python train.py --d_model=512 --norm_eps=1e-05 --positions="rope" --qk_norm=false --tie_embeddings=false --init_std_o=0.0 --lr=0.000575 --beta2=0.99 --lr_head=0.00869 --final_lr_fraction=0.0
MLP neurons of a small language model. Each row is named by its layer, matrix (up: input weights; down: output weights) and neuron, and shows model dimensions 416-479. Each number is 50 + 15 x the weight over its row's rms, rounded and kept within 0 to 99.
Before each neuron's rows, "raises" lists the tokens whose logits its output raises most directly, leaving later layers aside.

raises: " ", " older", " down", " wide", " high"
L10.up1582:33 39 68 36 57 76 47 46 17 33 52 64 80 51 70 39 73 47 71 44 36 58 46 50 44 62 32 51 54 47 72 33 46 75 45 44 40 38 36 52 39 27 59 34 46 26 59 44 29 00 46 57 36 61 77 53 29 64 38 28 66 45 30 50
L10.down1582:23 51 34 71 77 45 45 51 63 24 67 48 41 46 63 34 44 40 49 73 61 30 82 45 37 55 66 63 35 38 64 72 65 46 40 65 56 43 53 47 31 41 79 42 60 24 51 45 69 68 58 69 40 40 56 39 19 28 29 30 48 58 47 51

raises: " into", " enough", " away", " about", " onto"
L11.up1723:52 57 68 30 48 49 32 31 53 35 52 60 27 82 53 35 52 31 60 32 59 69 00 46 51 49 49 82 50 29 64 54 66 55 46 47 36 25 60 61 00 52 61 37 56 45 67 59 27 64 50 29 37 49 54 49 41 55 44 53 56 44 58 64
L11.down1723:56 30 55 38 70 69 30 44 69 03 75 53 49 49 45 45 70 39 49 65 53 60 27 71 26 43 27 63 49 44 62 59 49 53 67 54 56 26 44 51 34 48 52 42 31 47 54 65 78 74 38 75 52 43 43 42 55 55 43 33 64 31 46 69

raises: " said", " argued", " noted", " described", " considered"
L10.up910:61 58 61 46 50 68 47 42 23 25 52 64 31 35 66 58 49 73 55 22 47 58 60 47 48 43 30 63 37 38 32 40 34 54 21 62 61 63 60 54 27 70 65 38 40 43 64 53 26 55 57 59 58 69 35 34 49 41 46 54 49 60 49 34
L10.down910:46 76 62 71 36 97 68 49 69 27 35 44 57 36 61 39 16 43 43 26 82 44 63 58 35 35 40 66 75 44 23 47 39 54 46 62 53 49 34 43 16 53 57 63 46 26 52 25 39 41 35 35 42 38 49 62 58 58 60 63 45 58 64 62

raises: " its", " itself", " ", " around", " about"
L11.up1644:49 65 49 19 49 57 26 37 46 33 48 44 55 37 48 81 36 71 50 44 40 63 56 45 90 50 59 55 66 58 45 62 25 48 56 32 69 34 44 64 57 59 36 11 43 64 58 58 79 76 53 53 57 52 46 35 55 49 46 46 54 37 32 80
L11.down1644:51 59 40 55 65 62 43 45 70 62 47 55 54 27 47 41 71 72 52 21 45 64 59 33 68 48 29 41 32 56 44 82 39 43 26 39 80 51 56 29 43 43 46 64 54 30 50 62 38 49 46 61 75 67 53 40 42 70 81 50 58 62 46 48

raises: " between", " onto", " through", " into", " around"
L10.up1569:58 46 31 36 69 51 56 54 55 51 57 74 22 59 30 40 53 63 27 30 37 33 47 44 85 70 36 33 62 68 70 67 38 56 62 75 74 61 52 59 25 54 46 23 60 33 39 58 55 76 60 41 77 44 69 29 29 41 44 50 50 56 53 30
L10.down1569:43 48 41 45 26 64 18 25 54 60 76 51 35 76 72 41 47 49 29 62 43 77 63 28 40 39 77 78 47 61 52 37 62 58 77 36 57 36 50 56 77 42 63 51 42 33 29 46 56 48 57 57 50 40 51 27 55 61 61 56 40 52 47 37

raises: "s", "90", "80", "50", "83"
L11.up625:62 52 57 39 56 45 59 49 15 61 48 60 41 47 43 30 38 44 29 69 52 52 77 47 77 57 59 45 67 58 33 65 42 57 47 64 47 37 54 56 52 53 25 56 47 55 47 63 68 39 33 50 58 44 80 40 51 79 45 69 38 31 57 31
L11.down625:22 65 22 67 64 54 37 45 61 87 60 45 43 39 64 33 46 56 38 74 50 46 54 63 47 38 69 37 31 31 57 46 57 28 55 68 72 68 53 36 54 63 40 65 53 38 46 57 43 44 44 47 61 40 53 52 45 43 64 56 35 62 41 25

raises: ":", " being", ",", " by", " (#"
L10.up2017:47 28 31 50 34 49 39 30 38 68 52 49 52 32 56 47 46 39 37 59 32 45 58 55 13 40 38 32 35 37 35 30 62 57 32 45 29 37 85 33 43 55 52 24 69 49 28 71 38 28 48 54 51 74 62 60 74 55 45 63 70 25 50 53
L10.down2017:36 64 43 32 58 55 56 66 42 63 50 81 38 68 45 43 44 85 51 55 68 33 43 48 25 45 53 76 32 57 48 45 29 58 52 66 57 86 18 64 66 30 59 70 70 71 57 39 60 21 48 68 54 40 69 30 51 41 44 40 62 67 43 15

raises: " and", " by", " with", " from", " in"
L11.up1846:46 25 73 33 43 60 43 57 41 32 80 49 30 64 56 40 49 76 54 62 27 92 48 58 34 45 44 68 38 68 32 77 74 62 48 34 25 61 32 59 47 41 44 45 37 33 68 35 38 43 58 61 58 76 39 31 47 55 45 49 99 52 51 67
L11.down1846:24 37 19 48 71 62 79 21 67 47 28 42 26 47 61 18 31 49 41 69 60 48 61 49 41 54 50 82 62 41 59 39 75 57 59 31 31 58 65 63 58 42 41 58 42 42 69 61 51 65 49 51 58 41 37 74 35 48 26 50 55 46 75 34

raises: " from", " in", " present", " on", " there"
L11.up1640:71 60 37 28 47 56 46 48 54 51 22 46 30 31 46 54 27 30 63 47 35 63 91 62 49 66 66 18 71 40 44 68 43 59 59 28 78 61 58 60 50 48 44 27 57 28 52 24 54 54 63 63 51 44 41 29 44 72 53 49 41 61 76 56
L11.down1640:23 45 44 39 61 57 97 63 56 47 46 43 17 48 46 48 58 39 44 33 64 61 42 90 45 43 49 43 35 99 48 49 59 50 63 38 31 51 54 59 49 39 55 78 49 50 72 75 37 43 51 23 48 55 46 79 34 83 55 46 68 34 60 41

raises: " was", " is", " has", " goes", " says"
L11.up1475:87 34 53 22 28 34 53 73 69 44 86 62 50 40 28 58 52 49 16 41 54 46 33 23 56 32 34 31 50 64 67 33 61 49 67 44 54 50 61 50 63 36 21 28 39 76 27 71 62 50 56 41 48 27 44 40 56 91 99 40 44 38 47 55
L11.down1475:34 43 62 65 74 46 41 28 26 77 61 39 42 62 75 53 62 40 54 50 41 49 71 66 42 48 40 52 33 36 46 64 38 67 35 60 58 38 57 74 30 34 78 55 75 48 56 46 57 31 31 56 50 14 75 55 55 62 62 54 62 73 48 51

raises: "'s", " of", " on", " in", "’s"
L10.up879:41 34 45 42 74 31 70 46 45 50 70 53 67 42 29 40 56 47 58 40 22 44 75 47 62 38 59 44 74 61 37 42 38 55 54 46 71 64 51 44 55 17 04 39 45 50 34 62 50 21 49 59 71 28 85 30 52 37 54 30 42 48 50 72
L10.down879:55 51 47 48 57 39 68 53 64 31 45 45 40 41 53 75 36 58 62 74 67 29 64 43 69 57 22 71 70 24 53 25 51 25 55 60 62 61 38 44 52 48 67 67 55 47 65 46 68 51 70 54 49 76 45 54 26 33 51 67 61 60 65 37

raises: " is", " has", " operates", " was", " uses"
L10.up1061:40 59 72 36 37 78 25 55 80 41 46 76 38 79 59 47 60 73 40 64 42 34 65 63 67 29 62 61 36 44 50 48 52 45 44 33 28 59 51 26 34 23 35 41 28 59 58 47 14 41 39 34 39 50 47 35 56 85 41 52 67 28 43 59
L10.down1061:65 44 36 47 41 21 52 78 20 45 63 24 62 44 37 40 29 55 66 71 76 64 54 72 48 66 69 35 60 56 33 49 28 54 46 45 60 66 44 69 62 87 67 45 57 59 57 30 72 26 47 46 46 43 65 71 68 48 73 60 41 72 24 44

raises: " and", " ", " &", ",", " two"
L11.up823:29 45 26 66 76 31 76 90 37 53 43 56 82 55 58 48 42 62 42 57 63 60 32 66 36 59 56 37 75 47 31 71 28 57 37 58 52 62 64 64 36 54 41 77 30 38 48 56 45 55 36 62 61 47 52 44 62 55 67 81 36 78 47 50
L11.down823:58 65 46 79 65 71 71 42 56 99 56 46 72 53 51 55 23 40 44 16 44 62 29 44 38 73 18 65 69 43 60 38 30 37 48 46 55 32 50 43 53 27 40 68 51 43 44 51 56 39 27 46 28 71 24 52 56 44 37 32 61 58 44 56

raises: " and", "in", "end", "ant", " &"
L11.up22:38 54 43 63 60 40 61 39 56 35 35 39 24 45 74 64 48 57 64 42 43 45 47 70 43 71 53 70 37 73 52 48 68 57 55 75 08 40 70 73 57 69 58 10 33 53 54 59 50 50 44 37 53 49 32 45 55 52 44 57 28 82 55 41
L11.down22:52 59 44 53 60 76 60 46 56 53 46 38 59 35 56 28 29 38 49 74 57 38 81 58 40 68 58 51 56 42 75 24 37 46 58 27 49 49 79 40 74 65 61 74 58 55 32 47 57 14 45 43 40 47 35 48 43 46 60 80 68 51 55 59

raises: "ively", "ive", "iv", "ode", "letion"
L10.up193:57 44 14 61 52 55 49 58 40 62 36 52 25 65 64 35 57 54 43 40 21 63 43 55 45 29 37 71 60 27 48 65 34 58 67 45 62 63 52 37 45 46 51 63 39 55 42 33 65 45 54 35 48 59 50 54 49 67 48 46 51 53 56 37
L10.down193:27 52 79 46 49 58 54 37 39 25 55 41 56 44 65 47 31 80 57 59 56 77 49 57 26 58 53 70 12 70 70 66 46 50 54 63 57 58 45 79 70 50 78 54 71 33 65 42 55 63 39 64 49 70 64 21 37 38 62 55 55 27 60 48